python train.py --norm="rmsnorm" --tie_word_embeddings=false --parallel_block=false --init_std_o=0.0197 --init_std_down=0.0 --lr_mult_up=0.67 --warmup_steps=388 --max_seq_len=1024
MLP neurons of a small language model. Each row is named by its layer, matrix (down: output weights) and neuron, and shows model dimensions 176-271. Each number is 128 + 24 x the weight over its row's rms, rounded and kept within 0 to 255.
After each neuron's rows, "fires before" lists the tokens most often just after its 100 highest values on Wikipedia text that the model never trained on.

L5.down930 [173  87  89 184 134  59 125 138 149 103 139 102 105 148  82 112 104 130 159 113 168 135 128 120 109 118 131 137 151 111 137  87 119 131 116 118  96  90 152 142 195 127 133 143 100 141 112  90 147  83 133 143 109 123  96  93 106 115 150 175  99 103 139 125 112 149 169 102 139 157 100 165 178 151 158 121 131 130 141 127 132  88 143 121  86 140 124 120 144 138 131 110 131 110 122 100]
fires before: "1", "2", "6", "3", "7", "5"

L8.down632 [156 158  66  83 145 113 119 160 105 114 104 116 140  80 135 121  75 159 135  74 108 161 118 105  69 176  92  98 142 128 139 125 142 122 132 136 147 118 156  99 174 126 128  73 143 123 156  74 124  94 130 150 118 102 104  85 136 128 113 136 100 169 127  88  95 121 107 152 119 130 122 105  91  71 143 126 107 133 112 174  91 178  95 136 119  85 128 163 129 128 141 140 127 134 115 175]
fires before: " ", " that", " \"", " the", "1"

L3.down275 [154 145 139 121 119  93 182 128 104 106 113 171 115 133 122  84 119 151 144 125 176 109  75 141 153 123 119 106 116 130 107 128 173 115 117 132 138 142 108 168 127 113 125 102  91 107 121 109 131 153 142 120 131 151 175 162 105 105 124 159 107 176  95  97 126 151 115 120 127 129 149 108 180 133  62 122 163 139 152 140  97 117 114 133 136 127 124  64 117 164 143 144 128 136 124  91]
fires before: "4", "3", "6", "8", "0", "9"

L8.down392 [ 92 144 115 134 107  97 161 165 127 123 124  76 129 136 107 112 127 106 147 142 109  92 122 167 106 150 139  88 131 101 167 137 119 125 125 135 107 140 162 149 147 135 142 156 141 127 124 164 177 120 128 113 130  99 122  80 103 116 147 131 128 118 123 125 126 123 157 118 109 153 137 142 106  90 126 125 183 123 184 158 158 106 122  99 138 162 148 117 128 121 103 117 131 121 110 178]
fires before: "8", "9", "7", "1"

L7.down245 [129 139 115 126 150 155 129 141 118 133 187 117 126 192 124 135 133 121 114 143 128 115 111 143  81 166 128 117 128 136 129 117 150 132 128 136 181 119 123 112 141 130  96 117 131 145 109 180 108 149 130 117 155 119 149 153 120 157 117  87 147 156 152 159 125 108 119 143 167 103 176 120 148 134 152 129 127 151 124 151 138 161 109 120 136 119 126  88 158 149 112 106 100 164 120 131]
fires before: "2", "1", " of", "9"

L5.down1338 [126 159 106 153 154  99 133 113 129 100 130 133 110 175 117 123 183 142 136 139 110 132  80 143 105 143 159 136  93 116 118 186  93 177 132 134 114 128 138  99  60  98 126 110 196  91 164 161 111 163 105 120 108 134 163 149 187 121 103 177 123  96 125 126 151 138 122 169 115 134 159 140 155 115 100 146 154  95 132  98 140 122 113 110 140 129 135 122  82 117 132 137 137 147 133 131]
fires before: "0", "8", "9", "5", "4", "3"

L7.down20 [129 109 125 167 170 111 130 104 130 129 107 119 118 160  96 124 148 125 102 143 137 111 125 123 124 119 181 104 122 132 120  90  62  84 154 135 120 106 185 136 146  98 121 149 145 137  97 179 161 127 164 134  99  95 123 120 123 154 122 106 123 153 130 123 122 134 132  98 149 137  85 168 122 109 128 124 133 146 140 177 136 142 145  79 175 125 128 115 135 129 124 143 132 154  81 103]
fires before: "1", "2"

L5.down508 [ 72 130 138 111  99 121 134 145 121 138 113 121 126 165 147 135 133 124 119 113 145 143 117 105  93 153 141 170 156 131  83  91 158 134 108 126 139 102 173 102 139 139  93 155 146 142 116 130 142 107 162 113 150 181 121 104 105 122 166 151 114 114 134 136 139 142 113 133 118 149  94 139 108 147 136 126 109 154  88 129 147 133 143 152 127 106 120 146 140  79 130 106 116  99 135 168]
fires before: "2", "0", "1", "9"

L8.down587 [132 135  92 123 141 123 122 146 118 136 134  74 114 157 110 168  85 116 136 150 123 146 194  93 139 201 163 146 146 142 133 126  97 108 152 103 120  89 134 146 116  83  96 125  89 134 134 125 150  83 135 128 114 120 107 151  99 147  78 144 134 138 133 142 102 159  97 131 106 125 134 166 154 150 161 140 127 107 117 150 123 128 138 150 129 141 117 137 137 108 132 154 120 144 139 134]
fires before: "9"

L8.down122 [103  94 111  99 114 157 154 129 158 128 107 137 145  74 122 144  86 174 158 155  99 138 107 108 103 131 151 136 111  97  98  99 129  97 155 151 122 147 121 116 112 137 112 135 108 125 149 123 142 100 117 134 112 110 103 150 152 116 130 129 119 133 134 119 159 169 188 167 105 125 122  87 162 131 117 138 123 165 146 103 135 126 167 131 139 143 139 158 130 118 157 154 123 115 182 149]
fires before: "3", "2", "4", "1", "6", "ome"

L5.down271 [ 90 118 133 122 156 141 128 150 155 162 134 121 113 153 114 127  91 134 163 112 106 123  92 140  71 115  84 109 133 135 102 134 167 109 149 131 141  96 171 113 128 107 153 136 139 101 127 117 157 114 119 132  98 131 131 141 106 160  86 106 180 170 167 164 127 109 110 102 135 121  92 128 125 118 134 123 140 116 140  69 167 135 175 113  94 155 127 103 130 145 114 124  78  86 133 123]
fires before: ".", "8", "9", "1", "6"

L5.down934 [101 101  95  97  86 171 135 103 124 165  73 130 113 115 120 157 128  95 124 126 125 188 151 165  92  80 156 158  77 115 116  83 142 141 102 132 141 117 109 126 114 101 140  95 108 168 135 140 121 141  97 134 167 105 132 181 140 140 145 111 183 125 152 154 126 132 132 154 174 123 116  90 140 162 101  85 103 141 151 123 103 135 132 108  88 161 113 118 118 108 127 136 133 111 121  54]
fires before: " ", "4", "1", "5", "olk", "0"

L8.down427 [158 131 117 119 109 101 112 101 123 117  89 116 107 129 141 129 116 152 106 124 124  94 108 132 140 125 120 135 140  74 134 160 125 100 108 100 103 114 138 120  68 119 136 106  98 162 159 169 127 100 130 127  59 138 147 139 139 156 128 161 128 125 107 145 112 141 125 132 134  81 112 101 176 127 146 155 107 128 159 131 123 166 136 150 145 132 130 132 148 128 133  98 128 117 116 138]
fires before: "0", "9"

L3.down459 [123 112 134  90 143 112  96 165 120 147 114  88 143 172 135 176 113 165 104 111 141 100 151 142 106 149 159 131 131 147 121 173 152 154 159 129 134 114 128 130 110 131 106 138 131  73 143 161 123 121 110 145  97  84 137 100 103 153 153 120  92 142 136 135  74 145  89 108 113 112 128 105 137 125 137 168 115 144 117 158 169 117  98 131 130 129 101 147 165 122 137 149 102 133 136 120]
fires before: "0", "9", "1", "2", "8", " |\n"

L7.down1186 [108 117 155  93 131 102 132  73 107 113 118 107 137 149 140 187 149 147 117 102 150 122 124 159 128 123 104 150 109 116 156  99  87  94 138 136 148 115 163 114 131 152 111 134 116  88 124 134 105 122 144 154 139 134 163 149 154 141 112 114 137 166 158 164 115  91  79 141 131 119 140 123 140 122 177 200 153  87 118 144  94 132 121 115 174 115  96 142 124 118 116 134  96 169 146  94]
fires before: " ", " –"

L8.down188 [ 98 131 123  97  83 126 131  84 130 135 101 123 125 109  80 164 126 114  94 110 158 117 150 173 142 112 113 128 119  95 153 188 137  87 128 139 115 128 103  94 121 127 163 158 130 127 118 122 145 143 136 117 201 129  90 118 143 120 137 146 147  70 127 106 107 144 115 153 173 133 142 124 144 153 159 136 155  95  90 117  79 126 130 166 138 123 169  99 143 115 113  83 120 130 130 130]
fires before: ")", " |"

L5.down289 [140 154 121  77 120 165 104 115 123 186 100 142 120 160 143 152 174 115 122 128 116  76 117 153 127  60 108 125  73 130 121 135 105 108 150 106 110 128 126 112 161 121 104 147 157 117 111 140  93 148 111 150 116 118 129 133 146 153  87 128 128 113 172 147 159 136  94 127 146 148 131 145 124 116 151 131 149 133 122 192  87 131 146 140 139 119 146  98 132  94  88 130 102 149 108 165]
fires before: ",", ".", " and", "s", ".\n\n", ")"

L3.down1292 [175 141 116 142 170 111  85 111 139 120 102 141 155 164 137 117 132 137 157 116 146  69 143 158  92 142 117 169 140  87 153 141  78 149 121  99 116 145 133 101 144 125 142 114 162  99 127 170 102 124  65 147 153 168  92 162 136 149 139 123 155 132 102 118 152 123 124 140 142 135 106 120  91 161 126  79 163 158 115  87 114 100 138  98 129 188 115 154 127 137 155 117 151 163 145  88]
fires before: "5", "7", "2", "9", "6", "4"

L7.down1007 [ 91 117 115 153 136  82 121 121 157 100 149 152 137 114 131 143 159 124 123 109 116  96 121 142 147 133 152  80 161 156 165 127  94 164 166 120 162 116 140 164 152 115 138 166 147 113 153 127 127 154 139 163 128 113 139 110 113 119 122 133 172 137 113 117  96 102 116 185 160 136 112 134 120 114 130 132 103 165  63 100 135 122 122 118 115 127 185 104 110  99 161 144  96  80 113 106]
fires before: "ing", "es"

L8.down973 [133  89 152 118 117 106 151 132 142 112 147 137 131 151 131 125 125 162 133 147 103 154 111 138 152 108 193 166 115 129 121 101 102 117 127  76 126 119 160 136 156 112 117 134 111  87 159 121 137  90 113 134 142 124 106 127 125 163 121 111 149 120 148 105 148 138 129 104 167 145  85 111 167 122 181 111 106 131 108 136 129 152 141  52 107 140  85 120 142 116 154 145 120 131 122  90]
fires before: " of", ",", ".", " in"

L8.down567 [116 127 117 116  77  98 130 134  89 111 113 126 164 147 146 166 124 124 150 161 108 161 128  87  85 109 127 118 117 167 136 145 156 133 139 128 150 115 146 122 123 123 172 151 141 148 150 117 113 106 142  94 159 133 129 148 114 103  74 121 145 168  84 143 130  83 145 122 127 162 118 160 128 134  87 134 135 150 153 159 198 124 110 134  99 169 159 134 112 121 148  93 112 134 137 117]
fires before: "7", "8", "6", "5", " K"

L8.down976 [122  97 129 135  86 131 114 159 118 183 135 136 177 114 100 118 128 146 140 136 129 156 140 146 131 114 148 131 128 139 116 155 120 153 121 132 144 160 147 124 140 125 128 103 110 116 103 134  94 150 125 122 166 164  89 164 123 125 104 138  99 142 147 108 127 131 129 148 135 118 165 107 115 161 102 141 112 148 130 139 126 142 158 146 133 132 115 155 146 125 125 124 137 104  99  80]
fires before: "===\n", "===\n\n", ")", " and"

L3.down1202 [123 126 100 149  75  96 125  75 135 153 141 156 164 143 131  95 148 111 125 102 170 134  70 120 137  97 139 100 115 125 132 120  87 163 122 164 141 154 125 103 169 150 117  82 139  88 115 130  86  85 139 139 144 138 133 107 134 117 128 166  96 132 114  96 137 116 130 148 135 119 143 134  94 156 113  94 113 120 144 100 117  84 127 128 139  89 143 130 118 104 104  84 107 129 109 110]
fires before: " |", " |\n", "7", "6", "0"

L8.down1083 [103 129 104  95 118  98 130 153 144 111 119 121 122  94 127 136 129 148 121 138  94 116 143 176 155 122 114 145 104 120 167 118 161 132 160 130 183 122  99  96 124 147 131 152 187 104 148 129 162 178 193 125 135 162 138 100 151 136 149 138 105 114  73 152 152 147 125 144 109 135 114 107 142 142 141 169  90 124 122 124 137 158 139 141 133 111 133  92 121 123 140  91  95 112 141 143]
fires before: "2"

L8.down884 [ 92 117  93 143 108 118 128 116 106  74 105  89 173 110 131 106 134 133 129 131  88 111 155 139 101 120 124 113 143 133 160 130 130 134 115 131 157 103 165 126 150 104 127 170 141 166 116  89 137 118 131 115 133 145 116 134  85  98 117 101 174 118 132 164 114 129 146  92 136 110 112 181 121 118 134 120 154 116 138 169 166  99 143 158 112 152 160 157 112 166 163  74 115 156 100 142]
fires before: "6", "7", "8", "5"

L5.down1035 [104 177 105 105 142 119 154  94 109 154 152 120 138 155  80 124 140 124 115 154  88  70 177 179 153 104 138 132 154 120 111 114 163 117 117  91 118  90 165 133 137 109 119 100 126 154 100 109 105 129  92 154 126  79 115 134 149 196 149 127 129 197 154 105  91 103 122 159 121 137 106 133 115 109 124 173 124 111 134 138  99 132 124 178 128 154 160 149 118 150 132 119 127 139 124 133]
fires before: ".", "9", "0", "7", "1", "2"

L5.down40 [114 138 192 118 117 144 186 122 104 118 121 134 125 155 128 148 133 103 177  95 141 136  94 136 141 152  81 133 133 114 139 159 141 168 111 170 127 131 175 175 113 123 141  94 128 123 137  80 109 110 147 162 137 109 149 166 143 143 145 154 117 184  85 111 114 139  88 109  88 106 100 107 133 187 122 138 129 132 143 165 121 143 121 121 140  93 160 148 146 113 109 109 151 104 140 136]
fires before: " |", "1", "2", "8"

L8.down824 [118 144 109 126 154 168 158  84 136  93 137  99 109 172 120 176 136 116 108 118 123 118  91  96 165  97 132 134 134 143 161 122 133 110 122 143 103 130 173 170 112  84 126 129 116  86  74 114 125 136 149 121 135 136 125 169 128 115 126 124 146 125 157 140 104 117  86 147 133 145 136 152 145 133 151 104 121  78 109 131 139 165 117 115 133 154 144  91  87 173 163 140 168 107 136 129]
fires before: ",", ".", " |", ".\n\n", " York"

L5.down1296 [111 179 141 130 147 144 118 119 111 117 132 141 112 162 135  88 135 142 117  92 103 120 100 132 109 118 134 109 111 127 157 111 110 116 120 115  98 141 121 134 148 114 191 146 133 103 105 134 160  79 107 139  91 118 125 175 158 133 166 121 108 135 160 161 171 142 124 128 177 163 109 180  71 135 134  94 142 102 134  93  92 118 111 127 123 195 146 152 131 162 121 142 151 135 131 137]
fires before: "1", "9", ".", "8", "2"

L3.down1103 [130 167 133 128 134 115 118 162 139 111 140 143 139 168 152 113 136 149 164 119 109 123 102 143 148 124 143 137 123 122  93 142 140 109 132  99 130 147 129 163 122 146 126 115 143  93 175 160 125 128 136 102 103 145  94  99 114 104 166 154 141 101 110 161 159  82 170 124 127 158 143 145  82 158 122 168 124 145 110 105 184 132 114 111 132 156 157 140 162  91 144 126 122 137 194 134]
fires before: "5", "4", "3", "6", "7", "9"

L3.down1140 [130 111  74 118 143 100 151 100  72 133 104  78 106 124 135 139 137 112 146 129 153 116 141 140  79  91 101 120 129 139 160  64 139 148 127 111 123 119 163 107 124 141 106  81 102 115  81 102 178 130 163 140 128 122  99 118 118 190 133 122 109 145 129 126 151 160 141 115 161 102 114 111 152 129 136 120 163 139 160  82  99 142 111 125 110 156 140 113 105 169 165 120 114 125 126 153]
fires before: "5", " the", "7", "9", "6"

L3.down1152 [161 141 116 169 126 123  91 138 153  79 156 130 110 156 147 132 115 126 111 104 158 157 132 143 135 129  90 141  85 151 155 137 120 146 120 126 144 130 129 129 142 123 126 130 130  94 124 114 105 125 211 151 168 120 110 146 120 163 118 184 152  83 109 140 113 114 124 152 145 125 151 142 142 119 128 111 122  80  84 111 134  96 123 116 157  74 133 138 138 122 190 166 117 156 128  86]
fires before: " "

L3.down349 [106 106 133 123 180 134 106 102 123 121 129  96 120 110 128 132 103  88 117 135 115 142 145 148 139 133 163 160 171 121 124 132 127  66 117 121 180 127 164 119 135 121 136 142 113 170 132 117 167 147 144 147 138 122 126 147 131 152 131 121 122 154 124 121 146 155  94 135 100 142 106 105 160 126 133 141 123 120 103 135 122 175 121 135 100 181 159 100 165 144 129 124 159 149 127 138]
fires before: "1", "2", "0"

L8.down43 [134  87  97 134 116  77 192 116 139 136 102  83 145 149 109 146 127  97  93 131 145 126 126 113 139 174 141 150  90 146 160 157 132 148 127 121 141 123  82 135 139 117 118 160 107 144 135 125 141  86 106 173 155 113 160  95 154 138 118 126 153 133 105 131  76 106 132  92 110 134 103 113 107 168 128 130 125  54 128 183 159 127 151 157 184 104 150 124 109  99 144 132 128 115 112 102]
fires before: "9", "8", "ody", "1", "er", "O"

L5.down609 [ 92 143 132 124 119 147 129 102 126 112 172 158 100 137 126 153 119 133 130 142 143 124 102 109 109 112  95  93 115 132 155 132 115  49 118 147 112 110 183 108 110 106 102 153  81 148 159 125 107 128 126 137  89  99 137 105 126 131 133 108 136 141 113 125 130 119 148 162 149  98  80 141 137 139 124 140 161 119 122 102 140 129 121 164 114 120 124 138 152 138 151 144  82 113 123 189]
fires before: ".", " |", "–", "1", " |\n", "5"

L7.down106 [159 134 144 102  80 125 115 121 108  90 106 101 100 163 119 122 114 100 143 145 137 121 126 138 163 138 137 110 108 159 158 152  99 134 125  99 144  77 129 163 106 136 174 152 132  89 150 119 138 102 108 114 169  95 147 147 142 130 150 116 184 173 117 125 117 119 114 139 100 111 116 117 153 149 131 125 145 115 129 139 141 176 125 135  96 149 127 156 129 175 169 102 105 157 126 151]
fires before: ",", ".", ".\n\n", " "

L3.down577 [132 148 149  90 127 124 181 160 147 100  87 112 111 120 135 134 129 132 148 105 107 121 139 169 134 124 132 113 105 167 138 125 134  94 119 126 143 149 116 161  72 110 128 129 182 101 131 147 141 127 133 155 142 101 121 134 164 120 127  84 148 121 137 153 120 146 120 146 146 135 118 139 116 140  96 111 111 114 107 110 160 181 159 136 124 190 157 108 129 119 120 152 123 157 151 128]
fires before: "0", "9", "5", "4", "1"

L8.down1292 [121 131 116 123  93 108  81 155 159 153  58  83  99 143  92 125 111 143 127 116 124 117 155 129 143 129  82  94 119 150 149 162 127 116 120 156 161 128 159 158 159 150  77  89  85  84 121 114 130  87 137 111  74 134 127  88 142 106 133 123 117 120 138 131 115 131 122 125 117 119 115 159 163 150 139 163 134 143 120 105 103 150 110 123 109 116  94 113 123 150 132 134 131 127 118 174]
fires before: "9", "2", "0", "1", " R", " "

L8.down286 [ 86 124 134 148  98 122 141  92  97 130  79 156 103 144 136 141  97 160 105 106 119 108 130 146 139 101 113 153 122  98 118 155 132 125 101 128 114 102 144 136 157 122 111 139 102 145 146 116 117 117 126 118 151 121 146 121 141  90 137  91 162 116 121 113 115  91 181 127 122 101 133 148 137 152 119  92 125  87 143 141 131 143 120 147  82 106 135 147 161 143 113 128 133 118 122  99]
fires before: "1", "2"

L5.down753 [123 140 136 122 134 170 112  71  82 128 135 169 103 126 142 140  88 131 136 136 146 111 134 158 104  88 133  99 104 146 110 114  97 109 104 115  79 166 138 127 144 127 119 145 125 129  94 140 106 137 105 122 152  87 125 109 127 146 105  94 141 120 144 147 140 149  85 121 158 142  72 133 155 116 141  92 159  87  84 128 116 147 137 134  87  81 124 135  98 121 145 135 121 131 119 108]
fires before: ",", ".", " and", ".\n\n", " from"

L7.down241 [139 173  86 121 163  85 104 132 143 137 137 197  89 141  92 107  89 132 105 122 113 107 111 106 178 134 171 156 141 139 122 103 138 140 161  81 118  96 120 104 135 128  87 154 130 145 137 178 102 127  89 117 122 103 118 111  89 146 106 111 143 108 102 132 148 139 125  87 111 165 100 153 128 154 129 103 125 141 114 140 193 133 155 147 119 137 104 167 105 124 146 135 111 154 119 126]
fires before: " |", "°N", "4", "3", ")", "8"

L3.down58 [111 140 115 145 129 129 114 157 131  51 162 143 130  99 105 132 108 111  93 107 102 153 112 125 146 153 134 118 142 118 140 155 156 134 142 152 114 120 169 157 139  67 154 172 146 165 139 102 142 124 154 158 138 124 153  74 116 109  94 111 149 128 120 129 123 144 127 136 121 142 124 135 113 127 114 174 140 121 108 125 158 140 130 104  97 145  84 142  82 137 157 150 152 118 123 143]
fires before: " |", ".", " |\n"

L8.down341 [127 106 109 137 111 146 111 120 134  96 105  87 120  89 130 162 135 127 126 139 157 135 148 122 106  96 117 144 115 118 170 175 149 143 120 136 108 134 154 144 142 121 153 111 101 139 126  97 112 116 121 149 144 121 158 107 116  85 132 188 150 113  98 110 102 137 159 132 155 104 148  81 110 126 125 129 121 128 113 119  70 118 130 177 128 138 167 135  79  94 125  99 127 122 158 155]
fires before: " |\n", " |", " New"

L8.down482 [149 173  99 124 114  96 145 159 136 156 172  98 149 122  76 142  82 133 152  91 126 148 162 102 148 122 150 155 149 132 164 165 109 161 143  90 132 142 147 160 104  95 153 147  94 139 127 168 186 100 128 107 122  99 131 104 120 138  91 124 139 123 118 109 123 148 117 146 164 125 143 142 128 147 114 144 173 138 131 115 194 120 130 124 135 150  93 132 122 125 151 165 145 174 113 122]
fires before: "9", "8", "7"

L5.down68 [114 125 114 113 164 147 105 184 125 118  98 122 158  99 125 121 141  83  80 150 180 119 119  90 144 152 127 102 121 114 177 171 123 138 137 131 126 127  83 121 146 121 111  82 133 170 120 130  95  87  92 153 147 112 134 141 161 156 146 105 120 139 130 161 143 141 133 138 104 152  89 157 145  88 121 125 106 131 136 137  98 162 112 148 133 154  79 145 101 104 139 103 120 151 136 125]
fires before: "3", "6", "7", "5", "9"

L5.down1199 [105  89  94 169 129 125 129 187 150 153 121 124 161 141 166 120  96 116 112 124  91 126 136 133  99 142 129 124 115 129  78  98 115 107 138 135 119 104 148 147  87 165 105 109 136 116  87 110 169 130 137 163  65 159 133 153 147  92 132 152 102 121 116 106 182 125 125 128 118 120  59 162 114 127 138 147 118 136 149 135 104 138 118 135 128 132 104 124  95 151 136 127 109 120 101 113]
fires before: "2", "1"

L3.down1053 [ 96 159 134 132 150 110 174 157 119 152  98 124  92 141  76 177 104 118 120 107 135 107 166 157 120 162 151 142 159 143  86 122 174 127 129 145 116 119 131 158  99  64 131 136 152  90 140 133 125 108 126 166 119  97 127 133 111 140 153 127 136 107 134 143  77 143 137 170 141 163 138 137 122 155 128 148 148 126  93 141 122 136 120 142 114 149 168  84 123 116 120 153 131 145 122 105]
fires before: "9", "0"

L8.down1230 [148 125  90 138 123 103 124 141 125 119  96  99 120 118 119 131 173 137 118 157 114 133 115 142 161 119 146 113 113 138 151 139 111 137 170 164 163 120 105 126 170 106 113 113 123 146 128 141 158 125 156  96 121 128 139 180 138 139  94 131 163  99 106  96 145 164 129  86  80 125 157 116 151 131 156 124 135 126 110 149 127  89 150 107 149 146 154 115 122 144 163 138 115 156 137 129]
fires before: "2", "0", "q"

L7.down408 [148 134  77 165 150  99 132 152 152 127 102  94 117  90  70  58 153  94 124 125 194 142 167 104 145  90 104 135 128 124 138 145 135 161  77 140  89 158 135 122 140  70 160 114  93 107 140 107 134 130 136 109  86 158 135 128 102 146 134 130 135 144  99 159  96 115 124 103 141  98 121 132 139 117 158 128 124 188 104 140  90 103 137 134  73 133 147 121 114  97 145 125 129 136 129 132]
fires before: " |", " ", "2", "3", "4", "5"

L5.down324 [ 96 128 117 158 149  89 120 116 121 173 120 149 128  77 132 148 130 148 121 149 155 162  91 113 115 118 121 177  79 121 102 168 146 137 111 106 170 128 139 136 182 120 147 127 116 158 119 120 122 146 143 169 120 188 164 111 150 126 134 195  49 104 122 123 112 125 120 113 114 133 142 124 140  92 193 131 160 101 132 121 135 117 115 115 126 114 146 117 117 164 132  93 121 112 147 156]
fires before: " |", ".", " |\n", "–"

L5.down788 [104 147  91  63 112 118 189 104 151 140 121 139  91 139 132 167 110 134 106  81 105 118 124 122 115 154 128 125 106 129 128 145 120 142 133 104 127 132 148 163 114 134  74  97 117 144 126  95 113 109 139 136 136  90 155 144 104 106 116 117  95 125 110  92  95 116  97 134 128 130 146 107 141 152 126  72 121  91 167 138 112 115 118 126 135 106 134 141 180 133 138 117 121 116 131 126]
fires before: "9", "8", " |", " ", "ir"

L3.down356 [ 86 155  73 124 141 163 142 103 144  91 128 114 110 136 122 157 143 134 135  54  96 125 174 172 116 129 155 110 103 149 132 141 169 126 120 137 132 127 122 165 133 100 110 150 153 103 157 178  94  76 123 143 114 135 155 116 140  95 114 140 140  90 132 127 100 150 132 191 136 141 157 109 123 133 110 147 152 132 114 155 153  98 100 133  87 144 136  82 118 147 119 149 146 106  92  95]
fires before: "9", "0"

L3.down942 [102 137 139 146 170 153 141 120 107 185  97  89  99 186 153 111  77  92 106 130 168 153 155 115 130 114 149 111 130 143 132 166 153 145 111  98 161 131 145 149 138 105 123 131 138 146  99 109 177 153 108 142 131  88 115 138 134 139 104 128 131 112  95 147  53 114 140 139 139 150 155 118 136 144 161 112 110 115 106 180 127 156 152 153 138 125 118 109 127 140 163 167 100 148 105 114]
fires before: "1", "2", "3"

L8.down1076 [138 159 145 138 122 108 146  81  96 130  79 154 124 130 143 139 150 114 108 108 136 142 156 141 155 134 135 126 133 141 102 180 155 129 144 159 138 102 174  84 125 134 126 145 124 132 151  94 127 158 130 110 118 127 116 145 113 112 122  69 128 152 143 169 134  97 135 112  88 142 124 114 115 131 165 102 127  75 117  97 114 122  93 166 166 101 115 178 109 139 140 100 135 110 123 121]
fires before: ".", "/", "–", "0", " goals", "1"

L7.down280 [104 168 127 116 164 147 145 117 119 116  75  97 112 141 151 143 129  96 142 108 133 162  94 153  88  99 113 131 116 126 149 121 152 106 118 151 141  97 124 134 136  93 129  98 163 135 133 126 109 129 156 145 142 150 112 114 125 141  96 141 148  97 133 109  79 164 147 112 116 114 130 121 143 130  62 100 150 138 134 102 131 137 114 134 124 147 153  95 167 135 133 118 156  97 138 138]
fires before: "0", "9", "1", "2", "8", "7"

L5.down917 [120 110 162 197 147 161 154 154 117 168 123 124 109 135 115 156 127  83 110 157 168  94 135 108 137 184 141 143 146 121  98 130 113 140 144 137  89 156 104 151 177 117 162  87 116 133 136 118 124 138 129 108 129 141  90 130 170 104 138 157 112 125 140 104 104 146 127 157 115 163 131 101 157 112 177 128 108 136 108 164  67 116 174 146  89 178 108 133 127 112 113 110 122 107 130 175]
fires before: " ", ":", " Candidate"

L8.down4 [132 176  90 148 101 102 150 138 136  88 133 108 152 136  91  80 152 168 109 134 148 156 135 144 134 113 116 134  79 113 114 115 111 122 130 144 101 105 111  94 148 124 150 138 123 137 136  98 158  99 129 146 135 117 168  85 141 133 133 149 170  95 113 145 135 143 180 144 120 154 157 130 102 139 103 106 118 102 127 104 111 132 127 126 118 149 127 146 116 120 133 107 123 111 180 172]
fires before: "2", "3", "1", "4"

L7.down1076 [142 113 146 135 137  95 140 105 135 134  97 167 141  98 163 133 128 120 135 146  93 141 135 137 140 137 133 126 120 119 100 131 148  84 137 111  73 148 107 149 140 134 113  85 123 124  98 131 125 141 127 117 111 150  90 111 151 104 150 136 115 115  76 108 109 171 139 115 137 112 152 115 138 160 139 161 127 149 137  98 106 166 147 153 194 148 138 118 132 153 132 103 121 138 105 127]
fires before: "9", "1", "0", "2", "4", "7"

L7.down945 [ 89 147 108 119 116 159 105 155 121 103 163  81 130 119  89 139 171  90 152 158  94  89 143 105 120 144  49 120  99 135 107 146 116 125 114 133 164 125  87 138 115 129 152 108 145  74  83 122 117 155 140 175 121  99 177 125 105 126 135 130  98 162 121 143 154 125 137 159 115 139 150 125  95 145 103 149  90  97 161 120  91 139 100 146 117 121 125 127 129 135 172 106  88  98 127 130]
fires before: " |", " ", "5", "6", "7", "4"